Weights of a small transformer language model: 9 layers, rotary positions.
MLP neurons of a small language model. Each row is named by its layer, matrix (up: input weights) and neuron, and shows model dimensions 64-255. Each number is 500 + 40 x the weight over its row's rms, rounded and kept within 0 to 999. Numbers have three digits each.
Before each neuron's rows, "fires after" lists the tokens most often just before its 100 highest values on Wikipedia text that the model never trained on. A number after a token or word is its count.

fires after: " l" 68, " L" 15, "il" 6, "l" 5
L2.up606:413575404552471530577529449515504534444488542501505473469470544431536567474467481522556529554514494522554457440476566562502476549415594446513505536457455491476589486444481540459544532515473533495475500491441493517457493492387505523488566481501531470470542507548494527527544486505467502504495519542541489497508495489528477505610439529539507463471560581527515477530500529499548544480582518491515468553495418463588523503531547519536521520482508567484456528518542435568516528493504501534571471430541435476502547518464484535534518497537471525521468454573441379479472519446441576506

fires after: "." 13, "," 11, " a" 10, " that" 6, " o" 5, " The" 5
L6.up685:498454544512447563499521445464608543499496453500488539460474491457513516529522528445543484481515549504498526432486562505452516469530469461522463547540533482498431495455474502497535545508493492517491585464513513505564470456513534532525485492524498525569435504428505555496510557473503547445472477519540532537461525454559524506475484553466489486563473507483524515474505488464478551524538466564451521464429516462511484516501462512424479491483507463541471534411485550469519507528570461535454574572549488495499468493492600365483492497475513570531520516474512512512506479469513497548

fires after: "n" 15, " L" 14, "g" 9, "L" 7, "l" 6, "h" 6
L2.up244:511500459480491569462519468493451502513466420516426446451489542460472449506489480539429538530477465523509479471496554524505462507514511495475559492483479513478545564521511467525510562488442460487505465490497434512529531549493509443475528509432565445505424495512537503467530486542528451402520475558453509483522579513601503447509490469469530393530534478564572462530522514507494485505585460506538508516497449499498484531443531506542509433481473474454484524457497474481553520524485513516455518446412537526500476425454499567475448495552516510568465501504539501487587412463463475569

fires after: "m" 64, "st" 5, "te" 5, "j" 4
L2.up231:536508476517513507538565523457498416533461498506492491556519445529495514500516443509497399518475489497589508473451473513546498459511475538537484474513541437486535501503519452473465531567504464494473499540484504535544412448516436441545514487480537512501445532464478420533533491607557549486484537605430507529502599470504468516576452490543563525567546515435594534480491457545534482452436527459469490491551522572506489530489443494549449462488510463525510522477509457490424468477529549423383470472459491472462573509507555520503426547449459509485517524460540470490530489525487564511

fires after: "ar" 20, "or" 9, "." 9, "on" 7, ")" 6, "er" 4
L6.up130:528473520418512475498505494482533472476503506502512479472516470469548592502474481515471452533477539510463399469467548492441532504527548460544519525577448427499463548550502511514462482523500431582494464483490472480391518488544480461547552526404529506506547515543487543478477478507481423418527518466487512465531517471484462478501518535524380465526462495552525554511450502544572472582555540513556512534500518511465495492497509454583493488517452456592526509542432565469547524532525512501432494489506454532419575478531494472489458502511497502509555489475509519497590476547489459524

fires after: " f" 34, " me" 11, "f" 9, " F" 7, " le" 6
L2.up501:527478507514518479551476529478557522539455569507497512412553531440495424512460484534515453480527497494480488495524522544519453490438548545484515484456464483456516488534436508515446539540437529403515484541485443481455478543482497509457463493540451490553568507513526440464488572487463577488489441603472507494457526612513413465438587522535543608441480438549433491532533459442522452511488549482466484480550525440504495472466492537459521507569500509523442532557432501508511533494538541522499472489496487506541509484565488556568605512480444563430511522459488432501509544500491563496

fires after: " H" 58, " h" 24, " B" 8, "H" 7
L2.up49:531492482474424517488463440490489518416553502414462495492545459499508487540510492509494399502460443493531507510464518528482495533538527479448546435501497463555493506473525584526564573488484465443440483491564424431512474489539558455506501536579519485523470551421506495486465405557504407474502500560532419480541535481518496504506565520439500487610461508487547528476514474454513405471500419565554537479481489482520468557457452480489458464423493460533451555488439479482473480518565525483522586526516496476556534532489479469481528486537526510483534511497509497562579524429509464536

fires after: " s" 55, " S" 15, " sp" 4
L2.up904:468493429529525464497480526528517437485549466447453503522435440470597509490517465517552439498492413518464516508498551504498464483496552472585460499444513423588523463554515511462529448584529487533555606557555486527504458446447508473550502509515501509423452461514482428460519527530574499464468533512559538482508475458475511472509569432503502491522484585476490469548535552545539453464483503434505587451478471437516580474528480430528510455526533502502610478530513469512490526532559511490453477534467503480454531551562522508485532471537475473470527506438482506497521530472494418476

fires after: " as" 18, "," 15, " a" 9, "a" 8, "w" 7
L6.up258:414434486431471506494473500551536535505495412544490522492529488531461540511570537519581534509451497534500541537483531459493491568424514481496485488528530473454585546500485484496465532582483567514508555526558487511525478495532432479535504474495469540428424480519453499514528472524509509461535444474463519508396495566548462503484551466429479460566424446501508506382518527487469479526500502473487525523528493492582488514449503489503455565396511450555462568440510589480451491483515465500466476608476477457513503507567463468518479467484484539520518450443512543504519491471545484466

fires after: " h" 22, " L" 11, " B" 11, "or" 8, "v" 7, " l" 5
L2.up611:523488469497491416480532442523515503496562576481434543492551479410504535551501452498465539463477592409498481483510526390521399580525530482511510469513492455463465443480566457517525588455483499545562528463543464496438512474467508494492469483527524532548529517454476500512389523546469500451487480515528454557542514456550405466479556511502451522510490444518583526513425487529545527508484454481489542567468581492478472444513539535547541470478432462445544468482538531539553502514565526534467490480416501488584545504546517548456563512500502521472490442586501533574515507521518550529

fires after: "°" 19, "″" 15, "1" 13, " of" 5, " |" 4
L2.up131:498492460453455517514530492533524561553449451554474445507482611452521509465544487481518423505485542439480497488494538499477478474510484496502549437454418522520597514525513561553500521467498498473491591528520460456514545487478536529408482500465537543466526512497490436477481449521509483443507520521491508518484377581508565441549566472498415491504466436505494490490509560501434517484495489540458541434425482472477451532464545549493492482533553572526506472546416477492508488521517499505526442509524542521548514560513541469541538524525481494468531528477447480495401492493463480489

fires after: " L" 51, " l" 27, " al" 12, "L" 8
L2.up199:490471473461518546494467474469441566490503462481477455515453500457480532508506462494437531480471520482485464482480482473541455531512497541499563482531494426496580451526515486441475497473519495491479500449497518462510504442425530501513574437488520551481566393485546506569490488511438530464518513575506558490479495499469528506547499519475535358485499544524537495479534530498497514482548466513494507476489459484525537483519530423392494461588512383492582527488561540527560598428511495492498467517457527499559494521530511484460576524566543525511540441510505511477538498429465567506

fires after: " pl" 19, " un" 15, "f" 13, " off" 11, " f" 10, "ff" 4
L2.up367:499423440536487496527453509405537492455460568479510493447530449492465460512546537509555473464517442523582427536481466456488502513464564461521447522534467525509556454506541498490454490484452566499479479486465534483494568530449547513465480541434493519527497493485572459466448497476499477504560511493526462497406528508542483515528509411494594561487489459477485508392537469503531497448526530504466494560476461489513502407501535577494558527528391494531504516478550617498552463513469497580462502528529452514503481555578467559587519520451494499482481467505443518523532610417435523475

fires after: "f" 34, "ov" 18, "ff" 15, "ic" 4, "ow" 4, " f" 4
L2.up67:539459480550514524486514450519489426543563445483528462461485558487463499511510461550524421577486451494465492534471443485538549491425489543509491444506577464526501580510482475434549494520493516490464449536535452513485544547505597481497490573491509492481491606511552444411511533482505531445494491478490543518482539515433428446487551553502515576534535481503505470541489449435444463488512584501445424449549537469550532512504451550498562485516499472496469527463521500497446562546487548536495472502505500522456490439505432488467507451530537502473499484547621550570494504552491465540

fires after: " S" 54, " s" 19, "S" 8, "er" 5
L2.up415:515473502514478490447495567477472553450518414471511502534576468511552471505463491574517478428513457470493467548540585536492498495463534429476476528482480502536498516493529517496442499457547468524506561542471511485523486476538544435509531493469505520453528493476522552468536494462475433478547435447442456374565563535513516501483541574516516490442477541446506509504439480503529550470491503464470600448575479476568538505526537499518539388534474462503542426520493474499509504498516530582516512469445466446522470546468564421504507466553513543499506572482480507521529484512525500520

fires after: "l" 19, "-" 12, " L" 9, " " 7, "ar" 5, "ov" 5
L2.up474:523459472408477448493516470453407521556470533539525413518493518423485523543547473483543493474460485521490525471465513497516509453542514411532486539416464496430512526465501505496526545480460524517480513519530495543509510520516525481462474533470549474475384526550578567522528396429534471488524455455465495514504507500517515497547460460568589472530517514550468435521517595466459466480535537482557543562445474490522511480546518520479489564535483527534522486453505472538457463534526532492502505439510520574519538488484486495480480485499508550486520546550402505440464508480540512512

fires after: " h" 35, " H" 23, " Col" 13, "or" 6
L2.up710:550474470505506471527463501467437506513505508519499537545479477499461532488431522550450553540525598363471505456502523545483514504540603459463524453477478488575536516607518478544469513481517480480427527490540465455520413510530521463503582492534507495445477571479531562451498574476536442464495513535454504519459530456516513439465530558501471491521464496548553561511513420456519505532511497522535495529496518468483538523463413454523459424488512497518454468527434501469555523494553464518461509507456505513501483524546562486449522494493510538477536441496508494597461490549527464486

fires after: "1" 32, "ep" 26, "98" 4
L2.up120:520553478423462478529484473477487514501551491458492496545502603472501459440520505531525431478506537528440461505525470463489483528470380459510464523444504460532554466478478514544529496555542461442452475516547530495527445583470460452536519544415508487523476485504498524539484450523564455435554544499487494522433492543514489528573508472508447490526526478455514544537618498578531416510537548527477485489524534466480473503511600522510509508448518518525443483465482568504453450487510472462499480547527512498481487524521539542518539481537428473488478565522487520558484475515472525502

fires after: "99" 14, "98" 13, "1" 12, "96" 8, "en" 7, "97" 6
L2.up373:453482514485479495421494552481529526518491522517438515516481514412469557532506496573506480494492582457498482446447485418523489507479440508515470480473508541621506501513496499506475533502487465486453500515564490547479433544435440450510523485474523440589498467436480507543526432572522475512570534513482473495533549575491485513538518462489485462532536505471567503497448562505563441441541509489530462463454536458466464493564524485487492539521531512538481463536518513525448476535448482522509486528505495427462620544551444500528526467584480539530518547476449442559472389479501433544

fires after: "|" 26, "°" 16, "″" 7, " |" 5, " /" 4
L2.up215:483437478466483449506440491557547532485529525490487464496456517502501536448484585524505462541515543462564531516497538434485460500528540453516515481489478399554572467503474527529543486497478502493539521464501510401537483548471526524499488480479512490484496453493523490468477408515517464550471512433487456557490415487480596491554587482570410458523482478510488438539524518571534551480555471518526447484459488494493458469536543498524492496579517483562515432545425548513477448534477435477512487522532522516469494542480469468536575531540485463483524526539461482492469587540433432473

fires after: " S" 36, " s" 13, " dec" 8, " in" 5, "f" 4, " A" 4
L6.up620:552467466453518435503504553480519531478451452431503513558486519487571530455468516493459520448548541491510498440487560528442539511536577513476503418587534453518498470497525504486493553594499502506546482542503536513527515484576491426549499522491510502442558509488522514421585554530531516466467544457478463452377455532428527512463486468463539558544552470452540507512445508540564509507455528495549525495565470429587539555545483473483506434525534506466445451514511497531503514505465444500469510485494522449473538488541543398502533455534486486444496480501521453461555501497479393515

fires after: " c" 15, " s" 15, " m" 14, "ag" 7, " S" 7
L6.up153:531542492406504488526429478496563544469476510492480576501431507522513494440516519542468515447461545547553478447515572461425483501539492500536525476499479510571513538486543544526458513485561567561518479499466497526530520522536535520516471521488491521420476520476517543469489508469544499515466479506546446519514447552512556524546543509415467483442476556473497524546451547515544465470522488432501487503485453533536465573473437461448546445515505595528438429483431513453454505592509483494529408433515554472485554445490533483562468514502443535418507466458497526518497527507557510536

fires after: " l" 53, " L" 23, "ist" 7, "l" 4
L2.up326:500499466552507520622519463504444526555491499557479486518525459477463539546508486488426502491496495523453471452552563463537433495506596473512474484436418515435540424545538467476504510483473508585549538461478516462572460468490467441508503496460504510476500515560459602487527479500483518509560470538549512499570421434485518435544473507616511430499530552501503489468563444478527470480461543546528554466535518473537422475569509422503571515487534464509513510426599501510530528535504477480461524467498450483503490566446497455547514569488419550511520489559417442509528525506479562564

fires after: " L" 15, "am" 14, "ov" 8, " l" 8, "ur" 6, "om" 5
L6.up954:472473502512483553392454534508521497501522485491552488466417484458462487544501463517464526453461487581482487429484508491452434507533548509486513527513536479554552507506492533503459507534446521484448462464557462465570488495457504456532464437518559486462543478458521543481516415495492529427453522506501438497511472465492441514466518595414495481533448495547555523440511511492516481517554586446503513582541605588493507480512487529527536461436530537481606415405504535474525533533503412529557516507483550489550491499452481522490486461502474472486497420512477484535532522500493492622

fires after: " L" 46, " l" 26, " D" 8, "l" 4
L2.up178:545535513583530492543520423466437495443489543512467390508532438469449445552538483439496517495526519547555515508500530496510505517430535485488519473580518496514543440525510529456480560437505453460444552491468528515491386487499500511513526501556509556521511460515445450534538448497440459473570454514552407543507490467504492467553514469519587423484506515549547535487527499517530493495570468529505512466477481411552552460479505471482546505529501498428530515479534482551543540447470545476512451481562547456508522468422476477501530473467524555494508507501486532566533491531422541552

fires after: "1" 29, "99" 8, "oc" 7, "98" 5, " Mar" 5
L2.up246:420514537487427568501567475454469523448534536515463477511511611400483520475554474490532482495468566505514438470485463510464507538443412459490516511465470474546532515502471506455507538508474484524452526516544468494505453551478468478460575465480518551523457496492505510553492488559527433417511479568509504504472506501481542492573496481469452464568517453503537531506503553583571445504473537563514526467452524496532489509425480463474505536445545499577536460540500525543457476510509515549464516541561432428514529547452511553507495415581502475477504597439478570521442480507473480480

fires after: " l" 65, " L" 17, " ch" 6, " cl" 5
L2.up693:536517465450507494595486467569529542515475439539460418495499510419464532497486540477461529557477472524502497484523499497439372545477518423474521472514503539524543432494501507506522537423513574456550561514551508472451558399521488514471506419488515588495476443498490531473457467534435468455545469523478451481478513486551554482519539468456459467531499542517512531485483495528515470465509514517557498501481552510507462520539426476492533536522453489543487503511541517504576584480468437433549510435550578454488564522530551514472484545450424537517526531528478495532507521484444521535

fires after: "ar" 36, "or" 10, "us" 5, "ill" 5, "b" 4
L6.up413:488545517463537482445474485423449443456519601527442514471487548514454535495506482517515497500439522472500470505473552558524488456437448547433537448560467546490518501578530547498493526461510484549515479513538449565493481511496462518501513492500511471492539547501452512459441499557522575544451528502472453533456508489488462512511486520525398434523434517501504443496498448565473519533493533532532461501487523568520513479533511615560424497530523445552430524464529558505565453536507399450451517483503463571500463544533509490449488510516532508474510397490480475502543489463548467493